Weights of a small transformer language model.
Size: MLP 576 SwiGLU, vocabulary 12239.
Training: a variant of Muon for these matrices, 254M tokens, 8404 steps.
MLP neurons of a small language model. Each row is named by its layer, matrix (gate and up: input weights) and neuron, and shows model dimensions 160-287. Each number is 128 + 24 x the weight over its row's rms, rounded and kept within 0 to 255. A neuron's up and down rows have the sign that makes its largest values positive.
A block is one neuron, or neurons of one layer that tend to fire together. Before each block is what it responds to, as a language model described it from the Wikipedia text at the highest values.

Description: Year-ending digit chunks. Final digit chunk of a year after its split-off leading 1 or 2, as in 1946, 1985 and 2006, often after in; weaker on closing brackets and quotes.
L3.gate150 [104 138 102 104 119 194 106 107 101  71 128 138 127 145 127 109  81 125 147 114 109 104 125 119 130 104 127 104 112 138 121 108 123 149 132 148 198 153 126 126 125 118 161 183 140 130  98 155 106 131 126 148 203 121 136  78 140 123 146 136 132 117 131 100 140  82 123 154 149  95 135 145 128 153 113 150  73 113 143 140 130 102 157 118 120 120 127 152 149 165 105 174 108 114 142 165 189 127 114 124 119 136 152 128 105 128 140 124 123 114 111 121 118 141 129 115 113 142  96 134 125 164 149 119 147 136 148 121]
L3.up150 [131  86 135 150 132 129 135 113 125  92 155 104  90 122  94 101 113 136 145 128  81 123 125 149 146 138 110  67 101 137 108 140 120 140 114 176 147 118 127 141 146 118 155 189 150 151 112 146  77 142 113 126 180 105 149  85 136 126 127 164 129 156 126 108 127 100 122 133 154 104 127 117 124 159 119 160  84 144 132 136  72 138 158  81 149 142 150 152 137 173  85 150 110 118 151 144 174  94 123 144 126 153 125 104 105 123 119 152 144 127 120 151 101 132 129 103 117 110 106 149 121 138 170 166 133 142 170 108]
L3.gate178 [107 124 170 128 124 119 112 125 130 138 103 121 120 110 125 156 113 149 126 126  97 140 155  90 144 108 140 171 163 128  93 134 143 145 160 163 148 131 107 114 135 115 196 117 131  79 109 109 115 139 100 127 102 127 163 106 113 139 128 104 149 122 108 133 116 102 126 150 127  96 112 151 111 148  85 142 133 118 128  96 141 110 114 136 155  74 163 169 150 109 115 131 136 156 144 162 168 127 110 140 154 146  97 115 112 118 147 143  67 137  89 112 112 192 150 118 131 107 129 149 165 134 163 120 113 166 157 147]
L3.up178 [120 129 162 142 122 152  73 141 102 137 136 114  99 100 126 120 130 136 145 115 107 126 136  49 121 178 164 154 100 135  97 129 140 152 158 128 150 158 153  96  92 139 116 151 122 112 103 139 152 136 116 115 132 144 145 145 130 107 137 106 188 112  98 146 127 107 121 146  98 111  94 143 118 156 133 152  98 122 149 112 133 110 122 141 172 116 113 154 142 127 151 166  87 157 145 150 143 138 112 123 156 129 164 115 114 144  91 144  74 145  79 127 120 164 131 107 119 100 137 143 134 166 167 124 113 148 174 131]
L3.gate304 [101 104 123 106 120 157 106 176 130  96 118 112 153 162  82  85 129 165 165 157 141 117 116 165 100 118  85  95 129 118 125 119 121 121 138 127 163 112 134 115 108  87 161 112 131  98 124  89  81 160 136 157 145 162 122  76 163 105 160 144 126 155 125 126 112 122 134 135  95  72 123 129 121 178 145 144 118 148 146 120 152 153 159  94 140 105 143 173 137 167 172 164 117 161 132 141  93 118 130 125 126  88 110  97 107 133 132 165 131 133 156 154 120 137 123 116 187 104 128 161 114 148 156 133 102 118 159 139]
L3.up304 [113 166 126 144 110 159 112 133 128 106 141 156 121 125  81  70  89 177 123  87 185 144 119 166  66 157 105 131 118 137 119  93 144 146 133 122 155 112 121 130 132 106 159 103 169 131 110 133 127 156 111 119 168 178 137  82 123 135 157 117 143 165 156 151 122 124 156 137  84  90 136 158  96 196 118 137 123 138 135 120 120 161 143 102 142 118 118 170 140 133 132 176 116 135 106 134 103  95 123 137 108 129 109  89 139 147 126 154 164 133 151 167 125 130 129 125 156 120 123 161 101 142 115 105 123  94 156 133]
L3.gate570 [113 114 112  88 106 189  99 136 142 101 124 108 153 136 155 111 128 164 131 136 106 139 127 108 105 131 119 101 114 122 119 125 154 112 135 148 129 135 147  99 107 104 126 109 120 132 137 126  95 144 114 159  78 140 155  98 143 102 133 133 151 129 138 104  86 100 196 123 125 141 121 150 107 131 114 137 107  99 137 134 118 109  74 137 154 130 138 158 103 164 132 145 106  87 123 126 168  66 124 101 143 138 149 126 111 130 136 141 127 139 148 127 122 124 131  88 112  95 128 134 162 101 157  95 137 155 130  57]
L3.up570 [126 131  95 136 130 174 158 143 106 115 134 102 122 138 104 106 106 157 141 102  94 170 107 107 131 115 188 120 135 126 103 106 131 147 101 111  73 150 145 137 123 121 101 119 146 143  97  98 115 139 138 151 144 131 143 135 143 158 152 130 156 139 100 104 136 100 177 138  81 150 156 136 127 160 104 154 110 127 119 154 124 107  92 131 151 156 126 143 134 127 130 137 132 193 146 123 154  83 173  93 138  86 146 191  86 134 129 107 152  99 136 132 107 115 147  87 139 122 161 126 116 179 139 167 139 176 167 103]

Description: Time-span nouns. Nouns naming time periods at the end of a temporal phrase, such as decade, years, day, and seasons, plus year digits after a leading 1 or 2, as in 1949 or 2020.
L4.gate191 [105 125 118 120  88 217  85 159 118 127 127 105 142 146 117 121 120 149 115 120 121 156 140 117 153 108 113 135 129 129 109 143 128 151 150 115 111 115 127 144 144 106 156 144 130 108 128 104 142 146 169 145 124 170 130 127 136  95 158 102  93 128 118 160 141 119 174 131 117 107 159 175  94 121 139 109 110 167 142 121 118  66 143 114 195 134 165 149 131 102 115 151  89 170 173 111 118 129  74 153 131  99 126 113  97 141  94 151 101 115 108 120 122 150 118 113 161 116 110 162 114 118 113 136 132  88 171  90]
L4.up191 [122 109 120 134  70 144 150 122 148 152  69 149 154  93 153 103  87 176  94 139 150 127 117 113 122  86 125 133 149  86 115 116 101 146 110 115 102 105 111 154 158 110 132 135 150 122 123 146 153 154 109 118 137 144 131 114 138 149  94 119 144 141 139 160 100  76 172 130  93  94 117 140  67 132 169 118 168 164 117 130 114 100 111  92 161 152 125 143 116 136 114 159 131 127 165 119  40 124 119 152 113  68 148 106 148 101 100 101 148 117 110  93 122 118 135 110 143 126 107 156  86 134 116 126 136  98 152  98]

Description: Possessed personal nouns. Nouns right after a possessive such as his, her, or their in biographies: kin, home, or time words like wife, residence, rookie year.
L9.gate212 [126 113 110  65 169 114 140 154 131 108 122 118 118 113 103 147 106 154 109 142 169 158 125 152 162 122 133 114 121 156 145 144 158 106 125 117 147 124 131 119 175 117 122 177 152  95 167  80  59 163 120 116 150 101 121 155 132 146 149 137 145 151 116 125 161 131 141  85 142 117 106 155 116 153 116 101 104  80 139 147 102 120  97 144  88 143 112 110  94 150 139 162 172 174 179 120 163 133  89 127 127 145 136 145 120 125 135 155 153 130 146 159 121 136 157 131 150 117 135 104  95 138 133 116 111 124 176 156]
L9.up212 [ 59 124 137 124 130 154 150 141 135 140  85 108  75 115 137 116 115 101  36 100 152 123 137 114 137 123 135 119 172 137 128 168 138 111 117 158 130 116 125 119 101  64 135 110 125 113 128 137 113  97 101 144  61 134 131 108 144 180 110 120 137  81 125 148 120 120 130 160 146 165 115 136 145 132 111 136 120  82 137 117 124 106  92 124 136  97 128 144 135 127 169 122 174 131 165 112  93 146 115 130  92 138 128 178  90 146 109 122 100 133 135 123 108 108 107 163 107 122 124  99 150 158  97 138 131 140 139  97]
L9.gate460 [ 94 132 127 123 153 148 111 128 104  96 160 125 151 137 122 129 168 109 136 157 128 151 139 124 139 131 114 147  79 144 135 159 144  88  97 159 147 113 100 130 165 120 159  77 131 144 129 100 119 156 124 132 133 137 139 168 121  85 171 131 155  78  97 110 136 125 145 143 115 170 187 147 140 150 102 113  73 156 106 122  99 124 119 114 142 161 118  69 136 129 131 163 166 105 131 116  78 156 134 121 138 123 146 149  78 146 102 123 144 130 137 119 116 141 130  89 114 120  74 104  69 136 115 185 122 119 136 157]
L9.up460 [112 127 100 138 183 145 117 112 115 141 101 111 106 128 140 153 121 153  87 139 143 124 147 124 131 138 101 172 149 179 148 188 137 161 122 138  66 133 132 143 128  89 123 139  80 168 111 147 147 160 120 128 103  96 158 111  98 101  96  96 136 150  85 161 147 156 146 158 149 121 141 114 132 106  88 130 118 117 131 116 118 171 106 113 156 128 139 138 141 148 132 126 131 114 107  89 111 130  76 119 140 130 148 130 108 130  56 149 101 128 100 156 137 116 148 140 120 150 155 132 103 133 134 136 137 147 130 117]
L9.gate487 [ 99 139 119 117 180 142  88 148 118 129 119 146 108 136  97 120 138 162  96 167 134  73  84 117  80 132 134 114  86 121 155 100 171 130 163  80 133 126 123 110 135 131 151 152 145 160 113 132  89 109 127 146 146 128 141 102  87 129  97 208 131 136 130 130 129 142 133 110 130 139 178 142 138 157 114 109 206 133 147 114 134 105 115 156 153 137 110 110  58 145  92 140 125 136 100 100 122 103 138 133 111  92 112 115 136  99 112 189 146 117 113 118 123  89 123 138  97 110  86 135 106 125 148  98 132 152 138 127]
L9.up487 [128 126 100 130  82 103 126 106  77 119 101 143 172 160 120  89 110 165 150 119 104 111 117 154 120 104 168 113 102 130 109 128 155 114 150 156 120 140 116 151 113 122 117 108 128 148 123 109 123 117 139  74 166 163  99 122 104 141 118 151 156  90 100  99 127 133 155 161 131 138 179  87 121 135 106 115 128 107 110 109 135 109 142 107 101 122 105 148  85 116 118 140 106 167 113 121 123 137 123  79 120 118 107 111 113 129 122 160 162  97 143 116 117 120 105 113 105 132 110 104 138 160 114 118 123  94 145  85]
L9.gate559 [123 170 127 118 159 187  98 121 102 118 126 154 163 114 160 160 137 146  97 134 118 166 118 106 135  94 139  87  96 157 150 141 183 151 123 128 127 131 124 119 125 114 156  52 105 153 117 100  88 112 139 126 126 121 136 146 115  99 110 119 112 107 113 148 164 144 102 120 116 186 101 132  90 132 152 124 114 154 109 137 149 132  64  82 187 109  94 128 135 120 164 117 165 190 138 141 105 157 145 175 112 133 100 123 147 118 111 158 146 107 105 149 135 123 140 126 130 138  92 139  78 118 127 109 124 127 136 152]
L9.up559 [184 106 133 131 108 104 126 130  99 101  96 121  91 120 138 113 121 175 141 104 141 131 130 132 119 127 119 130 133 102 138  72 127 134 100 144 118 166 170 145 150 166  83 133 131  94  95 153 110 131 171 134 104 143 112 103 117 119 101  98 128 143 150 182 137  96 164  83 124 129 129  98 144 107 110 149 133 134 141  92 135 166 104 108 140 166 170 166 146 120 160 138 169 127 153 159 111 207 132 131  93 136 127 152 156  95 107 116 162 158 130 137 145 125 141 121 126 112 112 112  89 101 129 136 152 124  87 110]

Description: Upcoming number or modifier. Spaces and number pieces right before a number or descriptor fills a noun slot, e.g. his 1956 report, prisoner number 121, the 20th century.
L4.gate414 [162 133 131 121 134 124 140  91 112  80 114  92 139 139  89 108 122 143 167 101  86  95 135 128 151 110  77 113 133 114 124  82 161 151 130 127 126  94 136 128 114 123 134 131 153 109 128 127 132 161 121 151 123 136 124 105 182 115 155 144 117 140 118 143 126  97 152 141  96  81 181 154 144 139  95 115 147 145 158 130 180 113 138 157 130 167  89 145  80 129  73 135 165 149 140 147 123 128 123  93 152 141 122 133  81 141 150 134 163 119 115 170 134  96 127 142 133 126 132 141 146  81 162 142 118 103 126 121]
L4.up414 [ 80 119 117 132 149 160 144 127 109 105 145 112 111 126  84  76 119 159 118 121 135 143 105  76 115 107 117 100  93 136 115  97 133 117 112 110 152 107 125 139 100 117 173 145 139 110 129 110 131 141 145 120 148 147 136 105 112  82 125  95 162 117 112 165 121 112 137 160 115 110 176 145 131 146 106 141  90 142 172 100 140  96 140 137 110 154 122  91  92 134 131 144 130 131 149 105 114 124  82  82 148 147 121 155 100 125 115 157 114  94 114  93 105 127 117 143 127 123  98 136 139 120 137 116 136 127 165 115]

Description: Plural noun endings. Plural suffixes or plural nouns closing a multi-token word, such as gener-ations, contamin-ants, dev-ices, or vehicles, units, buildings.
L3.gate139 [160 136 141 130 136 132 111 172 137  86  91 148 158 116 120 138 120 117 113 145  88 115 119 115 145 195 122 136 138 132 100 121 105 145 164 128 144 175 110 160 127 150 117 150 148 174 151 116 145  81 173 143 135 119 132 127 137  92 141 135 126 111 104 143 159 136 123 137 153  88 160 162 131 143 138 128 127 113 134 135 124 176 117 105 155  97  99 117 157 167 127 122 137 127 108 124 112 154 109 127 130 120 153 130 148 168 122 147  86  76 117 156 103 113 155 130 124 128 101 120 112 153 121 116 125 121 178 152]
L3.up139 [122 127 149 157 127 117 122 154  91 105 135 145 159 145 137 103 100 151 116 157  97  99 112  75 156 129 177 136 155 128  88 101 146 122 119 125 140 152 125 150  91 159  99 146 143 174 126 112 139  87 150 129 134 124 114 112 120  98 166 184 112 105 126 141 100 112 130 125 123  95 145 113 132 144 154 159  91 135 169 133 114 132  99 116 124 146 119  96 141 105 147 134 138 171 183 121 151  96  94 111 143 117 131 136 121 150 111 132 121  88 105 114 106 100 111 122 144 106  95 213 135 137 150 109 130 128 136 154]
L3.gate149 [101 119 145 160 121 150 112 133 132 147 139 136 133  87 158 165 119 117  72 168  70 120 123 148 131  99 142 177 149 141 175 110 109 131 138 146 161 130 103 110 148 126 135 139 159 148 110 159 140 152 154 119 166 117 133 106 130 144  93 140 129 134 110  82 109 142 141 173 140 106 146 126  96 139 155 122 110 109 118 152 110  91 112 155 120  95 104 123 187  86 165 137 128 108 123 115  84 126 106 121 117 148  98 108 101 127  94 105 163 115 122 127 128 139 120 145 150 138 122 118 165 167 156 141 149 157 141 107]
L3.up149 [134 119 132 173 128 114 107 122 133 150 150 151 148  97 145 147 115 119  86 148  86 141 144 151 108 128 110 185 141 146 137  85 122 139 139 146 151 120 112 139 147 139 125 116 150 136 109 175 143 157 150 109 151 134 132 104 136 158 136 121 138 154 106  71 119 136 119 156 110 106 131 146 102 144 163 111  73 114 121 140  99 108  94 156 114  98 126 112 178  73 171  99 131 131 125 105  93 149 110 131 132 139  98 116 121 119 105 109 175 141 130 124 138 124 120 152 146 138 109  93 160 141 136 158 151 152 144 109]
L3.gate431 [127  85 176 151 132 148 113 159 118 165 124  93 118 144 138 128 129 104 145 169  78 130 129 125 138  89 135 138  97 135 110 135 134 148 130 136 178 101 110 109 143 151 173 133 148 127  97 142  86 124 161 137 127 139 111  79 133  85  86 118 142 108  94 122  78 115 141 148 185 134 134 102  98  97 129 120 101 108 112 195 158 108  82 138 159 101 103 129 132 137 150 140 132 148 115 109 114 129  78 129 149 130 126 118  91 115  82  82 128 123 126 144 118 103 102 128  88 179  73 123 150 143 134 101 141 127 145 132]
L3.up431 [115  93 168 146 127 156 102 150 117 159 110  81  78 137 118 126 137 115 146 167  79 119 110 103 139  82 121 125  99 143 109 127 127 152 140 136 145 115 123 107 130 136 133 165 129 125 105 165  96 117 156 146 134 154 128  77 125  91  78  99 158 105 103 131  82 106 129 140 182 117 126 119 119 102 147 115 103 107  96 195 117 101  83 137 160 114  87 131 146 151 133 159 131 152 102 115 124 119  96 112 140 114 122 113  88 116  87  77 113 138 119 119 103 108 117 159  93 166  84 134 132 166 129 118 118 132 153 146]
L3.gate554 [130 163 127 127 134 163 151  94 132 131 173 124 132  78 148 174 148 154 132 114 112 146 121 110 110 108 135 111 135 134 113 144  99 166 140  69 143 154 113 156 133 128 112 142 150 169 119 119 116 146 136  66 101 129  96 138 196 146 115  89 105 127 112 137 186 130 114 127 141 191 129 155 126  83 159  98 132 115 141 145 114 119 155 108 144 173 151 179 133 104 100 134 120  93 141 115 116 133 122  83 128 121 111  93 161  89 121  93 114 138 152 131 132 155 138 159 127 151 130 156 124 154 110 159 109 129 128 117]
L3.up554 [125 169 133 160 147 108 110 147 122 136 147 166 132 138 155 155 145  93 134 142 124 113 113 176 157 134 173  74  98 131 119 125 117 116 129 105 115 169 143 149 109 164 145 102 133 145 130 150 152 162 158 145 169 144 102 165 113 109  93 141 142 100 140 142 104 139 107 131 129 123 115 101 123 135 187 128 188 172  88 107 140 120 106  98 107 140 103 106 147  95 149 130 121 163 113 119 148  76 159 115 134 129 153 116 154 167 121 104 124 135 110 111 119  76 138 152 138 149 161 148 132 151 136 137 151 107 122 131]

Description: Quantity number tokens. Digits and number words giving amounts, especially money after $ or £ and counts after over or less than, such as $350,000, £400, "over 200".
L9.gate13 [152 140 133 118 179 130 105 174 135 116 113 112  89 113 150 144 121 153 128 132 179 135 113 148 117  93 127 112 137 162 109 107 128 135 158  92  89 156 148 146 139 107 150 142 104 119 178 117 154 149 157 107 118 101 123 123 106 141 126 108 105 136 130 123  90 155 161 123 153 135 134 141 123 138 121 174 137 166  68 139 109 100 123 128 139 120 143 133 177 129 126 149 108 100 148 108 113 129 160 120 117 138 109 118 170  90 146 106 121 160 136  95 198 151 136 155 116  84 149 123 136 146 111 159 132 141 105 159]
L9.up13 [131 115 140 139 138 148 144 150 124  97  75 115 142 155 123  62 122 153 110 130 118 174 141 146 109 155 101 157 110  97 114 136 128 120 158 120 123 113 111 136 124 138 124 200 122 128  91  81 146 133 108 126 119 119 155 118 121 167 113 114 137 127 153 137  98 149 154 114 108 131 142 147 148 107 176 100 140 123 115  96 132 136 128 119 156 137 183 125  95 109 126 158 115 113 135 119 111 103  95  79 112 118 140 154 122 127 151 121 117 109 137 113 138 154 177 103 136  74 103 103 100 133 144 125 111 119 130 131]
L9.gate57 [125 183 131  94 106 162 145 142 139 118 139  99 180 127 139 181 139 106 126 131 124  79 117 111  97 146 114 137  87 110 150 136 155 136 144 128 141 117 134 154 147 171 180 103 139 121 113 107 172 107 145 151 157 113 136 136 144 148 125 154 155 107 128  75 102 174 135 119  96 146 159 163 154 135 141 108 111 126 140 140 115 116  79 138 137 103 132  90 110  90 146 150 149 167 128 130 125 119 121  92 133 143 121 150 150 101 119 148  93 100 142 102 165 161 129 124 103 103  99 148 141 170 144 127 140 128 158 144]
L9.up57 [106 125 130  93 165 131 135 115 147 108 125  98 129  90 115 142 130 165 133 119 112  92 119 141 139 129 108 137 125  87 133 121 108 129 181  96 105 127 110 139 123 115  98 150 133  99 147 121 175 143 130 119 172  77 179 115 132 123 185 111 146  95 145 115 162 165 156 126 110 115 145 160 128 134 122 103 126  91 114 144 155 132 133 152 117 108 159 126 116 127 136 107 166 170 184 133 120 123 142 115 163 124 120 117 139 147 133 169 120 113 138 137 160 124 132 124 122 140  84 162 186 126 105 153 150 139 119 115]
L9.gate250 [134 118 145 166 118 159 109 149 101 127 136 131 103 145 149 137 103 156 151  99 120 109 145 135 134 164  95  81 144 109 134 124 130 136 148 108 149 177 122 175 131  89  94 157 135  84 136  98 134 174 138 152 126 160 173 148 147 126 126 144 121  92 124 144 127 108 166 134 129 115 160 170 133 139  85 169 125 156 140  93 144 127 152 136 111  95 118 146 108 154 126 137 111 131 178 136 128 161 141 156 132  60 139 107  96 164 104 140 110  82 136 157  96 118 123  96 153  97 114 156 129 131 115 118 189 111 140 128]
L9.up250 [106 114 116 139  95 120 164 153 120 161 122 131 133 137 137 133  97 147 127 116 105  94 149  98 167 115  74  72 152  88 116  74 125 133 129 134 115 144 171 136  72 120 113 160 153 150  73 106  81 142 134 131 109 138 210 104 179 112 161 120 146  85 155 133 142 139 111 142 113 136 163 127  87 144 161 139 110 138 117 119 159 118 143 125 119 139 114 130 152 172 131 105 121 148 125 144 136 134 103 117 144  75 129 131  90 160 149 144 106 137 121 147 109  92 114 127 142 104 132 132 140 107 175  96 150 111 163 128]
L9.gate405 [112 140 167 151 153 121 172 147 102 133 133 106 169 134 146 143 114 141 111  87 132 128 105 138 120 112 129  84 198 130 128 103 160 114 159 121 137 145 115 117 131 154 154 140 157 112 147  85 107 164 134 154  94 133  85 191 144 114 138  75 103 115 119 140 108 144 101 149 132 192 137 180 139 131 140  91 137 153 148  94 161  88 109 113 145 174 117  84  86 109 158 146 191 159 149  93 105 148 133 120 116 147 116 111 144 131 143 107  99 147 186 132 128 174 138 148 139 113  99 134 131 143 107 123 151 164 102 142]
L9.up405 [149 131 146 118 130 133  82 147 164 138 106 147 138 141  94 159 128 169 125 139 143 126 102 130 158 123 127  94 145 148 141 136 118 135 141 107 101 148 143 140 132 154 100 152 138  84 133 154 110 104 141 134 112 123 118 127 132 117 164 114 116 130 127 149 118  96 163 162 112 127 141 115 110 118 110 120 171 163 122 119 122 171 125 137 177 151  77 198 106 117 118 158 106 108 106 116 106 113 118 162 183 120 132 111  98  98 140 136 124 135  79 148 111 124 130 176 100 137 145 135 135 144 130 154 161 151 114 127]